config.toml
intermediate_size = 512
optimizer = "adam_variant"
schedule = "wsd"
train_tokens = 171100000
MLP neurons of a small language model. Each row is named by its layer, matrix (gate and up: input weights) and neuron, and shows model dimensions 0-95. Each number is 128 + 24 x the weight over its row's rms, rounded and kept within 0 to 255. A neuron's up and down rows have the sign that makes its largest values positive.
A block is one neuron, or neurons of one layer that tend to fire together. After each block is what it responds to, as a language model described it from the Wikipedia text at the highest values.

L2.gate53 [132 103 125 114  65 124 159 159 112 103 151 114  85 168 139 132 120 123 125 127  92 113 115 101 118 136 102 137 111 110 103 149 123 139  69 107 145 139 154 115 116 120 136 151 141 138  86  74 134 183  98 143  79 153 133  82 125 172 125 143 126 150 130 150 114 118 172 143 134  89 134 122 131 104 110 166 145 119 116 105 137  96 152 108 130 102 115 109 121 150 124 113 119 153  85 206]
L2.up53 [142 117 119 138 118  89 125 117 118 153  76 149 121 122 152 106 124 134 134 157  91 113 179 165  77 118 138 103 135 139 102 124 157  69 151 134 126 123 163 125 120 115 146 137 132 147 141 146 154 152 132 161 129  89 168 125 105  88 138 114 163 106 105 123 136 134 137 120 153 120 128 102 141 138 123 143 148 167 159 122 138 155 163 135 103 148 140  92 118 146  93 119  84 146 127 165]
L2.gate105 [131 137 138 148 136 124 108 107 109 113 133 112 149 143  86 126 137 129  99 120 119 106 145  86 125 147 155 149 133 139 145 125 142 139  78 138 154  87 156 117 104 116 102 142 100 107  75 131 150 133 105 113 145 133 121 118 111  97 133 117 145 146 180  92 123 126 160 115 110 106 116 114 154 131 132 155 135  77 109 105 137 103  81 138 104 138 132 146 161 102 150 167 166 135  99 145]
L2.up105 [106 125 123 104 130  85 137 121  99 156  66 171 112 126 166 127 115 135 143  72 134  88 130 103 128 100 144 151  95 142 135 123 147 156 129 120 141 105  91 120 157 117 143 159 129 120 140 149 115 107 123 198 148 118 119  97 136 129 141 133 118 132 143 112 103 141 111 143 134 142 110 148  85 111 120 151 125 127  82 148 150 141 121 146 138  78 174 130 160 164 114  51 102 152 132  80]
L2.gate289 [107 142 183  97 106 137 130 104 119 138 107 131 140 105 130 146 161 121 103 102 108  69  65 116 146 124  98 126 129 128 157 160 137 135 119 124 151 174 128  87 142 109 130 144  90 111 108 105 126 147 139 166 157 115 132 116 122 157 122 119 165  70 131 119 131 146 143 135 153 105  99 143 126 135 128 131 168 109  78  98 136 135 113  95 103 134 110 182 133  90 127 109  83 158 117 110]
L2.up289 [122 145 120 112 134 166 147 114 138 104 121 149  86 114 127 148 143 136  95 115 147 140 101 112 172 111  93 134 134  92 126 139 128 144  99  98 127 147 123 110 148 134 120 141  83  71 124 122 148 150 127 117 131 125 148 100 106 152 163 113 168  86 124 124 138 177 153 111 130 108 143 142 122 120 136 121 103  95  69 101 131 152  90 123 103 126  78 147  85  64 140 142  83 169 104 145]
L2.gate290 [136 185 143  97  82 107 154 113 101  93 123 129 112 126  49 160 160 152 144 112 154 145 100  85 124 100 158 132 127 138  96 138 140 137  98 102  87 116 117  99 128 117 109 112 122 111 160 101 125 143 118 127 132  92 163  96 126 118 171 153 124 110 135 114 153 191 181 140 132  92 170  92  72 126 124 156 119 136 149 105 127 146 110 131 111 139 144 124 113 139 121 141 112 100  93 145]
L2.up290 [138 163 160 102 115 127 145 136 135 113  77 177 155  94 129 188 149 152 129 121 153 160  77 106 106 138 115 151 159 105 156 125 171 162  72 154 134  95 111 124  79 110 162  96 118 121 146 126 132 178 128 120 141 126 106 131 114 126 127 141 143 106 118 144 119 140 124 112 107  91 132  78 101 122 134 142 123 116 136 127 114 157  95  99 120 142 137 152  86 156 124 136 116 123  95 157]
L2.gate294 [147 132 128 116 121 146 122 131 121 111 107 113 121 163  84 166 150 166  91 110 117 124  99 125 104 129  98 128 130 169 125 162 129 150 132  90 130 151 147 127 143 142 112 134 112 114 163 111 145 101 146 153 141 102 112 121 159 143 141 104 163 138 117 146 177 159 142 137 136 165 103 115 150 119 126 157 168 137 112  99 114 137 114  84 127 149 162  99 132 112 109 115  82 163  83  96]
L2.up294 [144 166 108 106 143 147 123 125 134 125 134 111  90 104 111 124 129 117 134 110 107 157 114 112 117 116  60 159 128  86 128 152 107 139 135  81 137 168 165 109 108 111  98 141 103 111 131 132 133 148 123 147 130 142  64  97 156 176 133 134 140 112 114 121 115 160 135 141 141 122 170 150 148 126 129 132 161  90 131 174 123 135 142 136 186 112  93  88  85 130 100 147 101 134 126  80]
L2.gate378 [139 132 122 109 131 138 140 153 136 163 107 134 122 156 123 111 134 116 124 110 126 131 127 103 143 116 121 181  58  94 100 123 181 111 116 118 125 100 136  72 157  94 118 172 133  88  84 108 155 157 113 142 124 156 116  81 130  89 133 138 146 112 138  61 149 143 145 143 167 109 147 123 121 101 132 126 159 115 128 143 105 147  94 138 103 115 130 172 113 120 104 128  98 134 118 150]
L2.up378 [152 148 140 142 108 135 164 122 142 132  93 166 139 100 108 108 131 109 153 104 145 111 118 130 145 167 125 124 138  85  86 105 156 102 122 109 165 123 115 116 123 123 135 140 136 153 131 111 139 103 142 112 144 187 131 134 100 134 111 113 148  93 131 117 162 130 151  84 105 174 133 121  93  99  75 113 124 149  90 134 120 164 116 135  88 143 150 197 124 130 129 138  81 164 112 139]
L2.gate417 [109 100 136 133  91 134 145 150 135 144  89  91  90 113 132 154  98 118 110 155 155 120 112 142 105 112 102 121 120 134 120 115 103 125  96 109 167 127 108 149  96 128  90 159 112 138 200  97 142 159 102 123 104 115 110 112  76 138 168 160 141 107  95 111 137 124 134 120 170 180 123 129 141 139 139 130 157 120 132 157 148 155  95 117 149 167 146 119  89 128 128 145  81  96 144 118]
L2.up417 [145  86 138 104 121 103 125 140 149 123 124 129  90 148 132 130  89 147 100 157 102 183 134 142  99 103 151 146 140 149 147 105 150 143 130 137 125 122 131 141  96 130 119 134  93  87 112 171 118 154  98 148 142 158 147 126 116 160  86  96 151 152 191 102 102 134 117 112 117 128 116  56 138 110 125 160 122 111 132 118 124 172 106 117  87 121 151 137 126 136 102 167 144 151  99 150]
L2.gate500 [136  92 115 146 121 165 118 147 142 120  90 157 114 123  99 123  88 143 138 115 122 127 137 136 117 126 118 149 127 125 122 156 111 127  73 117 190  81 163  98 112  67  99 158  66 137 108 140 150 114 112 168 139 146 157  95 121 108 140 131 140 102 126 112 154 155 128 147 132 104  79 104 137 157 139 116 131  80 143  85 142 101 117  76 109 161 137 122  92  83 102  85 110 153 144 148]
L2.up500 [105 109 132 124 168 140 132 141  87 162  81 149 132 114 107 137 101 134 181 156 156 141 119 149 132 109 136  98 129 135 154 156 142 100 136 138 123 138 162  96 138 138 116  88  91 130 134 127 106 124 132 157 110 142 160 117 161 163 189 106 121  97  95 137 123 110 167 172 132 153 135 129 106 136 101 130 134 180 142 147 143 157  89 140 118 144 155 115 139 133 101 127 126 152  81 115]
Verb inflection suffixes. Suffix pieces ending a multi-token verb, mostly -ed or -ated past forms (rul-ed, decor-ated, invok-ed), plus whole verbs like obtained, became.

L5.gate334 [122  96 176 166 144 147 156  97 132 137 120 145 127 113 145 135  90 165 162 130 148  94 157  86 143 162 126 136  97 127 137 111 120 125 140 126 118 110 120 140  97 124 118 125 118  86  89 142 107  93 128 150 151 133 148 105 140 115 148 146 141 137  82 154 120 121  93 107 155 104 117 125 121 166 136 134  98 161 126 116 120 166 106 133 123 146 159 102  96 120 128 114  91 142  95 138]
L5.up334 [126 140 111 143 162 107 144 125 148 152 121 150 195 106 127 117 118 139 132 140 133 108 145 138 140 149 120 131  78 123 125 132 116 126 113 139 160 135 165 143 132 128 137 116 126 124 121 147 124 119 103 155  87 161 113 105 131  96 132 134 127 147 112 117  89 186 108 103 106 128 122 125  96 169 105 102 116 130 152 188 162 118 118 135 127 120 124 137 113 135 116 128 150 114 131 100]
Adjective endings, public, and. Fires on three groups: word-final adjective suffixes such as -ual, -ous, -atic, -ical; "Public" in phrases like Public Health or Public law; and "and" joining two nouns, as in Food and drink.

L3.gate41 [177 131 147 193 112 148 163 120 141 174 113 156 132 121 120 103 107 135 127 143 122  97 130  92 106 127 147 133 141 114 133 165 124 133 124 136 123 119 117 118 138  89  84 139 100 124  50 169 135 125 107 126 105 136 107 123 134 164 128 132  90 129 155 112 171 111  98 137 139  97 108 134 116 157 134  97 147 107  83 124 118 145  73 130  79 157 112 107 176 141 125 154 124 109 128 119]
L3.up41 [105 110 111 141 127  86 169 123 133 146 116 127 142 144 125 155 148 167 106 108 125 127 142 112 167 115  94  91 148  91 129  61 122 161 109 144 163 120 120 123 146 135 146 128 137 141 127 127 105 120  90 140 100 171 106 156 162 139 132 139 157 148 174 143 135 149 121 134 123 154  77 149 127 148 165  98 124 144 118 125  91 129  71 127 129 138 158 123 120 173 111 109 129 156  90 134]
L3.gate313 [149 119 164 157 108 183 100 170  94  90 141 112 137 146 105 146 107 112 117 116 100 111 161 109 158 146 119 125 139 132 121 137 110 146 138 128 135 146 159 132 138 153 125 161 118 127  95 138 118  99 103 147 126 152  85 107 134 104 150 191  99 152 120 107 152 124 119 113 163 161 103 119 150 146  86 144  97 149 141 133 107 178 129 159 137 118  98 151  85 106 125 150 183 116 163 117]
L3.up313 [133 114 153 137  88 119 130 132  96 136  82 163 113 135 100 121 125 149 155 113 110 129 155 120 140 108 128 120 120 137  90 146  90  99 147 138 161  92 117  90 149  98 113 144 124 115 151 166 103  89 141 126 114 135  99 127 120 127 121 148 105 151  89 138 137 141 122 160  84 162 117 143 146 150  93 152 105 144 142  80 126 158 124 157 118 119 143 123 109 135  82 132 166 123 168  94]
L3.gate343 [115  98 127 126 119  99 124 111 172 140 116 135 137 181 108 175  90 148 135 119  79 133  99 110 118 154 113 156 149 118 159 122 178 146 133 108 111  96 134 128 130 104 151 120 111 126  98 163 151 151 167 108 131 137 109 147  99 173 121 122 124 124 135 125 111 133 136 165 124 137 137 128 164 144 158 158  95 112 134 184 137 157 137 145 100 143 150 146 140 159 106 139 153 136 102 160]
L3.up343 [124  88  95 151 178 101 106 122 126 140 123 151 160 108 119 126 124 156 178 154 120 139 136  93 151 143  91 165 123 112 196 143 129 120 123 141 134 120 136 132 145 125 157 127 151 109 121 149 152 114 126 145 129 124 140 108 125 153 144 172 146 126 166 121 117 133 142 175  96  90 139  92 131 125 155 112 157 112 130 129 148 137 116 128 122 141 108 133 103 120 109 123 107 136  63 128]
L3.gate389 [184 136 125 171 104 131 152 101 160 102 116 137 134 148 154 113 146 133 128  96 143  74 117 170 156 116 123 110  86 110 130 128 152 129 138 166 173 167 134 138 165 104 151 124 122 101  88 127 123 154 100 105 154 114 150  76 126 154  85 129 138  96 141 165 146 207 131 115 125 127 140  84 175 138 122 190 139 125 136 134 137 162 107  92 144  85 133 124 156 126 157 147 105 147 116 134]
L3.up389 [127 120 136 168 105 160 117 104 117  68 117 107 166 114  62 102 105 138 129 165 123 173 106 120 154 137 158 121 102 110 110 184 123  84 141 117 132 140 162  80 136 153 108 142 149 140  89 151 146 152 124 124 122 168 134  96 120 125 114 158  89 105 131 109 130 157 139 142 128 108 126 133 100  75 153 157 163 145 123 151  87 144 114 111 109 141 162 124 143 116 120 139 104 156 151 132]
L3.gate431 [165 131 145 143 135 132 126 138 148 128 135 108  99 137  92 136 124 110 119 129 109  81 145 114  83 110 113 133  77 117 128 181 134 116 122 116 160  95 152 129 152 112 122 157 178 149  94 154 148 103 137 140  99 164 113 117 135 153 120 143 129 102 114 128 146 149 120 169 157 110 103 103 148 157 139 156 157 157 109 145 104 132  88 128 103  94 145 181 111 123 137 157  64 114 160 139]
L3.up431 [138 146 143 108 154 104 180 154 117 132 136 127 136 143 122 159 189 118 135 108 141  77 133 160 130  82 107 106 103 103 123 136 142 119  93 116 154 106 164 132 129 148 136  87 138 156 117 101 134 112 120 162 115 151  84 130 135 120 160 153 137 111 133 146 124 132 129 104 114 125 115 111 152 189 107 190 119 167 118 152  86 128 116 169 137 103 109 131 101 148 158 134 128 152 127 161]
L3.gate458 [128 144 132 106  88 154 144 119 146  96 109 159  98  88 105 144 151 151 111 133 121 153 141 145  96 173 148 137 163 127 164 100 117 129 114 123 197 128 136 131 154 159  94 173  95 156 118 142 136  76 140 129 117 120 134 149 133 152 108 107 128 135 132 114 101 161 161 149 115 141  96  98 142 144 153 117 153 140 130 111  93 132  96 117 139 140 106 145 115  86 113 155 101  98 134 108]
L3.up458 [151 122 182 120 113 106 138 137  93  89 107 137  75 116 137 126 143 119 172 125 105 118 111 124 120 115 126 113  97 128 129 141 116 134  85 134 138 161 111 134 138 153 140 112 155 182 120 103 100 157 101 150 149 141 118 145 125 127 103 135 158 127 135 137 139 149 122 130 154 107  97 167 149 167 108 133 106 135 138 150  88 141 122 143 113 131 127 112 165 141 118 112 109  71 139 149]
L3.gate501 [119 127 108 109 141 143 113 163 170 174 130 155 122 141 111  84 143 156  82 145 143 129 121 130 111 174 122 140 128 129 109 114 114 110  99 116 185 157 110 116 138 130 124 186 124 168 102 126 145 101 139 101 140 169 130 115 120 132  96 151 142 160 150 140 130 211 125 117 115 106 152 120 144 124 142 132  95 147 101 132 115 155 109 120 158 129 130 121 101 150  76 124 101 114 133 122]
L3.up501 [149 154 132  95 118 150 155 124 138 125  82 140 127 130 126 132 120 114 109 112 118 125 136 138 147 135 111 132 106 124 181 111 112 146 129 141 174 158 164  87 111 136 170 135  97 132 117 114 147 100 114 110 127 124  82 106 144 155 121 112 161  93 140 111 186 131 147  99 171 143 100 121 143 108 140 169 162 163 112 149  71 147  83 117 134 128 167 152 123 119 107 124  44 172 122 125]
L3.gate511 [137 127 106 111 117 113 123 110 103 100  89 111 130 125 143 116 163 159 108 128 164  90 132 130 112 113  92 119 120 130 112 134 108  92 145 106 164 166 143  84 158 132 132 155 102 124  77 146 101  96 154 171 196 135 114 119 149 126 162 104 110 137 121 155 142 171 119 137 134 150 158 114 137 147 138 143 141 101 141 133 149 180 113 116 111 149 130 122 169 102 148  94 113 100 136 108]
L3.up511 [103 120 116 132 104 119 134 142 115 147 108 153 145 147 175 120 147 112  94 145 135 117 157 139 120 135 112 153 129 160  88 125  97 111 110 169 146 146  83 130 160 123 129 169 101 116 102 144 111 120 141 116 146 150 125 133 149  92 128 126  96 121 132  97 115 158 135 157 143 118  83  75 132 128 104 158 138 139 150 130 140 178 108 128 123 148 139 125 139 136 147 138 134 133 127 123]
Word-final suffix pieces. Final subword pieces that complete a word split across tokens, mostly past-participle -ed (Construct-ed, Open-ed, Curs-ed), also -ance, -ia, -ing, -ure.

L3.gate49 [106 166 146 136 108 133  90 139  95 108  95  94 172 151  98 107 155 117 125 124 156 148  96  96 152 128 110 172 131 174  97 105 114 122 137 118 112 125 103 155 140 139  80 110 105 149 136 145 138 133 118 143 130 152  91 131 143 135 128 160 117 134 139 156 105 104 146 131 141 113 167 128 116 143 143 137 157 104 133  90 139  92 138 116 164 159 151 146 130 111 133 124 108 119 142 117]
L3.up49 [149 128 108 119 115 114  84 167  99 102 121  90 144 125 102 101 138  64 130 116 145 155 144 114 129 111 107 146 126 142  92 145 126 151 143 109 142 121 142 128 139 125 136 141 140 132  99 117 145 121 101  92 102  94 120 116 116 122 117 134 151 131 151 112 121 163 111 141 119 132 156 162 126 128 165 138 140 135 150  63 154 143 144  57 102 137 109 126 173 107 148 141 126 104 150  99]
L3.gate59 [116 134 113 138 125 164 120 144 176 105 199 146 112 130 118 136 156 131 129  86 114 167 167 123 103  97 132 145 113 107  92 154 122 146 106 142 135 185 179 141 137  95 104 157 101 154 118  90 114 110 136 123 113  48 121 125 147 143  73 114  96 125 143 126 142 133 116  97 121 147  89 121 116 100 116 132 173 138 142 113  58 123 117 111 130 153 110 153  80 116 151 123 103 141 108 151]
L3.up59 [ 92 130 136 123 111 160 102 151 160  83 149 145 165 108 144 123 188 133 138 183 132 130 154 143 152 155 117 117  87 106 138 146 156 121 120 149 158 140 135 116 139 109 115 120  98 114  84 164 108 117 150 132 135 121 140 131 119 125 136 118 109 128 108 170  93 175 149 118 126 128 155 121 176 137  95 110 157 105 119 119  91 126 110 131 138 123  79 128  49 116 112 109 102 150 150 171]
L3.gate99 [120 151 128 129 161 101  83 125 153 113 159 104 131 158 159 152  89 123 101 153  92 140 143 136  91  93 100 129 115 128 116 133 104 129  94 120 133 117 202 119 108 118  92 161  99 122 117 112 132 123 151 157 138  95  92  99  97 143 152 127 101 142  91 111 145 174 121 101 132 129  92 120 145 179  97 142 161  68 161 122  79 117 101 136 188 150 116 121 124 114 130 109 108 125 117 109]
L3.up99 [ 91 137 139 133 116 104 128 113  95 107 170 146 147 152 159 124 107 124 118 129 150 163 135 126 129 135 130 120 130 138 113 136 157 130 120  95  90 136 127 145 102 125 112 115  95 124 119  75 209 143 105 142 162 107  83 138 120 138 121 129 116 119 107 137 157 113 108 108 109  97 126 137 136 118 111 118 114  67 108 137 111 149 120 104 132 149 115  88 131 104 171 103 119 113 132 114]
L3.gate174 [ 98 148 110 137 151 144 113 109 104 113  86 127 149 118  97  91 148 138 112 100 176 147 131 106 131  78 129 152 123 172 119 137 139 129 150 111 103 105 168 127 126 121 112 147  81 122  81 115 130 105 144 115 123 165  86 106  95 132 159 141 100 152 133 120 121 165 104 154 137 127 128 115 117 105 150 100 127  64 128  86 113 119 102 121 107 131 105 105 127  76 147 172 101 112 103 139]
L3.up174 [130 170 154 187 129 150 146 110  94  80 142 135 143 144  99 144 139 118  96 128 146 158  89 123 140  87 114 148 137 154 100 115 129 106  80 149  86 148 140 152 103 128 157 130 116 158 126 124  75 156 163 101 120 168 150 177 112 119 156 146 116 178 110 151  85 110 118 103 139 195 114 134  91 117 135 143 115 118 131 109 118 159 137 133 177  90 111 116 115 138  98 110  92 118 107 123]
L3.gate227 [176 117 137 127 123 163 145 130 103 136 122 104 149 146 164 100 138 105 119 103 137 122 101  98  81 139 123 151 113 110 141 171 146 125 105 141 101 118 135 165 132 165 141 163 147 116  85 111 157 101 128 121 151  95 114 146 128 126 164 110  84 145 106 148 156 124 118  87 135 122 164  92 126 163 154 149 140 103 109 115 123 127 160 113 129 140 115 163 127 131 168 127 199 122 139 142]
L3.up227 [156  77 152 149 132 131  83 156 142 125 123 104 144 127 134 168 164 121  94 156 147 123 126 138 143 125 147 137 133 139 131 135 154 158 162 126 156 132 110 169 144 157 126 140 132 155  96 127 135  82 120 156 164  75 141 134 135 167 118 127  62 105 112 151 135 114 155  96 114 136 137  67 136 113 147 148 146 160 157  99 158 110 115 137 116 134  82 138  91 126 173 100 134 122 136 144]
L3.gate233 [144 126 125 103  93 130 103 125 147 132 121 114 126 177 142 109 146 140  86 126  96 146 145 147 125 117 132 175 108 119 155  99 140 146  90 123 150 171 146 138 124 131 135 155 116 104 117  93 107 121 166 157 127  95 129  91 122 139 107 145 133  90 100 201 155 126 165 107 155 114 106 110 113 121 127 124 167 101 125  99 112  96 102 126 106 122 143 119 101 119 122  82 141 137 152 147]
L3.up233 [ 80 122 133 166 123 142 151 115 142 105 107  97 106 187 147 114 152  94 142  56 101 140 133 132 141 106 157 126  80 137 113 136  97 137  86 119 134 159 163 136 140 145 138 181 134 113  90 102 138 152 140 102 116  67 123 107 114 108 122 121 113 112 137  95 129 155 106 138 128 143  88 128  79 110 130 120 181 143 132 104  75  69 109 143 100 163 112  78 134  87 143 121 140 119  75 162]
L3.gate357 [109 129 122 146 143 140 137 155 127 116 137 128 142 137 131 119 172 180 107 155 124 146 124 130 141 102  94 155 129 135 123 155 129 135 101 144 174 183 116 130  87 157 112 153 126 125 105 132 102 110 136 118 161 141 129 168  89 130 122  86  90 169  81 143 173 147 150 153  99 127 117 117 149 116 148 168 147  93  85 103 133  87 119 163 122 106 150  87 160 121  97  89 154 118 132 127]
L3.up357 [129 137 116 152 127 132 133 140 122 137 118 142 115 157 175 115 184 153 134  73 144 133 116  92 135 149 112 154 152 153 112 148 103 117 116 128 113 174 155 127 128 115 150 130 118 119 150 129  96 104 134  84 130 106  72 121  89 141 106  95  97 101  82 153 157 150 138 106  87 145 175 112 105 112 119 139  63 142 128 106 108 124 125 157 140 135 140 114 118 138 139 141 129 135 148 127]
L3.gate432 [132 135 174 116 151 145 148 131 129 153 172  88 119 122  92 128 194 153 128 108 158 124 106 127 124 187 104 138 110 125 129 111 149 134 111 137 150 115 136 110 114 108 194 161 125 127 139 106 135 139 169 117 109 156 135 130  89  95 140 140  90 141  82 142 140 124 140 106 136 150 125  68 138  78 129 122 130 132 131 115 116 121 126 102 160 118 117 153 107  88  91  91 131 106 119 129]
L3.up432 [107 113 131 125 115 114 138 152 130 128 154  90 139 119 124 184 149 149 109 108 147 157 121 124 137 174  93 134 145 172  99 115 124 132 129 138 117 157 151 105  94 138 164 142 160 152 137 123 136 112 179  92 116 119 121 150  77 127 118 129  99 124 127 175 143 149 118 130  95 143 116  55  95  90 148 140 116 139 131 148 136  98 126 142  88 114 106 100  89 129 105  91 111 143 107 124]
Dates and sentence-initial In. Month names and day numbers inside dates, such as December 16 in life spans or game tables, plus sentence-opening In, as in In 1753 or In addition.

L5.gate217 [140 143 153 129  89  97 121 135 109 122 101 119 128 135 111 145 117  93 105 131 142 154  85  80 164 154 145 123 103 137 179 122 171 137 131 149 146 115 163  98 149 102 137 139 143  85  98 103 120  93 152 147 118 118 109 139  98 150 126  89 116 124 163 109 118 112 109 140 110 131 112 108 174 122 119 144 160 106 134  89 155 149 138  86 136 162 134 174 124 127 146 111 106 176 140 148]
L5.up217 [163 144 107 135 135 150 108 136 110  94 122  92 106  86 125  85 123 142 103 119 161 130 118 132 132 143 148 142 104 139 155 136 151 169 183 117 116 108 154 131 129  98 146 143 140 112 121 141 119  99 114  79 113 167 166 135 119 129 148  76 120 112  99 112 124 124 147 137 128 136 151 153 130 142 134 178 172 100 133 111 148 108 107 144 175  95 120 167 105 104  94 110 122  98 141 137]
Month names in dates. Month names opening a full date, usually after on, in, or a table pipe: On May 13, in December 1931; also "season" after renewed for a second.

L2.gate7 [ 82  95 163 100  94 111 162 130  88  88  85 154 113 160 153 117  88 113 131  99  85 140 108  73 161 156 169 163 119 170 111 156 128 162  89 168 144 125 115 101 136 115 103 144 119 143 173 149 140 125 108 115 120 117 168 116 155 123 105 110 116 128 155 126 168 120 130 127 132 157  80 118 123 109 151 173 134 122 149 142  80 123  97 133  95 153 132 145 119 111  91  86 164 140  85 130]
L2.up7 [111 113 136 141 109 125 147 119 102 106 128 143 142 148 131 130 135 126 165 114 172 124 111 113 124 132 151 125 112 123 138 132 123 119 113 180  78 124 143  96 117 105 117 129 163 132 117 132 127 111 107  58 138 112 120 134  93 161 132  89 126 150 100 145 135 141 147 140 136 147 117 101 159 105 108 146 120 123 143 126 120 105 145 126  67 118 134 150 119 118 136  55 103 139 122 116]
L2.gate120 [109 119 110 134 141 194 143 165 125  79 170 145 140 187 125 117 104 107 142  95 139 146 147 129 133 155 183 187 120 141 148 122 127 171 125 158  87 123 150 123 127 121 132 143 149 112 124 129 174 147 154 144 128 112 108 148 134 117 134 113 134 123 145 153 154  83 146  81 139 144  90  98 180  81 141 143 191  67 160 151 127  95  95 117 131 116  82 161 122 110 134 154 121 143 114 162]
L2.up120 [ 83  79 111 160 136 134 124  99 136 161 166  86 137 160 161 104 125  96 128  87  76 140 109 145 143 158 129  99 134 132 109 142 138 127 170 141 129 121 135 146 141  98 115 137 139 135 124 107 156 140 107 134 131 130  94 111 134 153  76 125 102 130 122 148 138 111  84 111  93 130 116 134 119  90 147 119 135 133 101 114 112 172 164 101 143 180 106 123 105 150 131  86 129 116 161 122]
L2.gate130 [120 107 141  84 127 121 121  96 159 165 124 118 108 140 126 115 114 100  98 117 141 132 143 121 135  80 171 103 140 130 117 153 123 140 106 137 123 140 149 155 147 113  83 126 125 139 131 106 168 149 172 128 115 155  99 137 135 159 105  77  99 148 107 118 151 121 104 108 146 130 119 128 128 137 140 130 184  77 149 151 119 145 102 119 140 133 151 119 118 134 121 110  90 110 114  77]
L2.up130 [ 85 144 147  68 133 121 137  75 144 164 102 160 139 137  91  84 110 123  98 141 130 106 136 112 134  95 177 103 119 155 138 119 144 143 116 133  75 159 100 103 119  97 150 114 137 137 138 134 141  98 152 147 115 123 154 136 150 146 122 142 122 134 104 107 144 124 113 113 133 154 114 131  83 144 131 118 151  67 137 128  97 127 124 113 116 128 180  88 167 151 129  99  97 143  89  76]
L2.gate150 [144 120 118 132 116 152 165 137 166  87 131 116 137 169 117 122 124  92 135 130 105  98 141 121 134 157 154 164 125 128 127 174  97 159 105 118 119  79 155 118 146 108  64 143 138 156 103 159 155 142 154 123  85 149 124 141 117 134  90 126 133 125 114 148 126 111 113 111 111 109  68 132 114 126 131 112 186  61  96 111  98 113 160 108 158 141 115 171 141  83 160 149 134 122 120 143]
L2.up150 [103 121  71 104  80 109 103 137 142 109 121 132 118 111 100 123 147  91 127 129  82  99 157 131 147 108 128 110 152  96  92 126 140 161 125 136 120 154 109 122 120 104 150  93 166 139 109 142 162 162 147 129 109 120 146 174 149 103 112 111 116 111 129  83 114 137  76 118 116 138 133 122 105 162  84 115  99 141 173 101 124 140 148 106 129 141 145  79 117 147 109  92 134 121 151 119]
L2.gate183 [ 98 114 148 104 105 173 182 117  99  93 141 115 145 162 134 148 130 104 134  95 134 151 134 121 127 133 130 154  95 114 123 153 102 163 126 114 115 107  67 111 163 132 128 157 173 119 115  82 148 114 156 139 179 119 117 121 157 113 151 115 135 126 111 142 144 114  57  86 108 114 117 122 151 147 145 108 145  74 112 141 118 111 149 150 109 111 112 142 101 108 132  92 103 127 128 120]
L2.up183 [ 93 166 109 152 121  65 158 161 133 136 123 105 121 115 153 190 153 114 133  93 128 133 134 102 134 153 124 138  87 104 123 129 148 169 123 147 140 132 132 117 179 119 122 103 177 137  97 142 150 134 117 132 129 165 111 144 157 162  82 130  93 123 141 109 141 133 117 151 122  96 144 128  87 127 162 120 151 106 177 145  83 127 118 119 168 143 151 170 106 141 119 167 132 110 121  92]
L2.gate288 [148 166 143 113 125 112 137 163 130 115 118 161 158 189  97 132 161 121 113  95 115 145 132 133 106 136 132 156 120 142 113 154 129 152 133 146 125 128 149 122  92 146 130  98  98 113  91  94 170 125 135  98 159 115 132 102 124 155 111 107 139 129 121 159 146 123 144 114  79 158 122 121 106 100 122 125 108 166  71 140  90 106 124  95 100 113 151 106  91 101 106 135 128  89  86 119]
L2.up288 [119 166 113 163 111 158 132 154 138 106 136 157 134 208 136 148 157 139 129 126 149 160  75 160 139 104 110 146  63 150 139 152 111 124 115 138 142 129 172 144 148 174 120 124 105 108 138 105 134 162 137  95 126 111 105  90 165 142 180 121 120 122 158 122 162 138 108 110 162 140 158 177  95  87  75 109 109 116 101 180 177 149 143 130 118 133 148 126 147 131 106 108 125 100 130 165]
L2.gate292 [132 120 111 114 138 129 109 134 125 129  99 103 143 140 129 147 168 129 104 127 110 130 141 140 119 131 148 101 101 131 159 138 154 153 161 110 111 132 143 130 124  83 155 154 135 122 112 112 122 148 160 114  74  92 143 133 112 128  86 146 117 141  95 135 130 146 157 127 179 133 137 104 107  99 105 164 147 123 150 114  86 119 165  95 159 148 160 119 102 153 154  79 100 136 139 124]
L2.up292 [ 91 143 126 143 162 123 148 123 118 128 109 116 136 135 172 138 177  76  89 129 122 145  95  96 123 128 110 134 120 114 150 178 145 172 103 111 133 124 127 114 140  85 125 180 131 151 117 105 105 172 138 123 106 119 110 150 117 127 129 124 123 139 146 135 143 148 123  68 163 119 115  95 108  93  69 148 166 118 158 171  71 121 134  91 171 158 163 121  96 132 160  78 104 151 106 120]
L2.gate442 [103 163 119 146 112 115 150 136 171 124 151 125 127 171 115 124 135 103 135  94 101  99 149  84 130 115 160 159 142 139  85 170 131 131  96 108 147 130 142 150 140  61  87 123 142 140 143 157 158 119 102 163  96 144  79 138 132 145 120 118 155 127 127 113 153 128 140 116 120 108 167 128 111 140 106 142 149  79 132 126 108 110 136  99 158 131 134 177 152 129 160 116 127  88 142 152]
L2.up442 [115 165 104 156 107  99 131 138  77 154  89 121 136 129 147 119 144 160 156 151 117 112 142  90  93 145 133 153 124  91 149 106 137 126 127 140 107 125 134  97 152  87 131 118 143 132 118 154 109 157 134 123 123 108  92 155 158 144 113 137 102  91 133 107 101 121 106 101 157  98 159 151 140  98 125 137 118 144 150 116 118 103 128 119  95 103 128 124 164 179 131  96 108 144 132 132]
Sentence-initial word. The first word of a new sentence or paragraph after a period, line break or heading, mostly In, On or He, as in On May 14 or In 1959.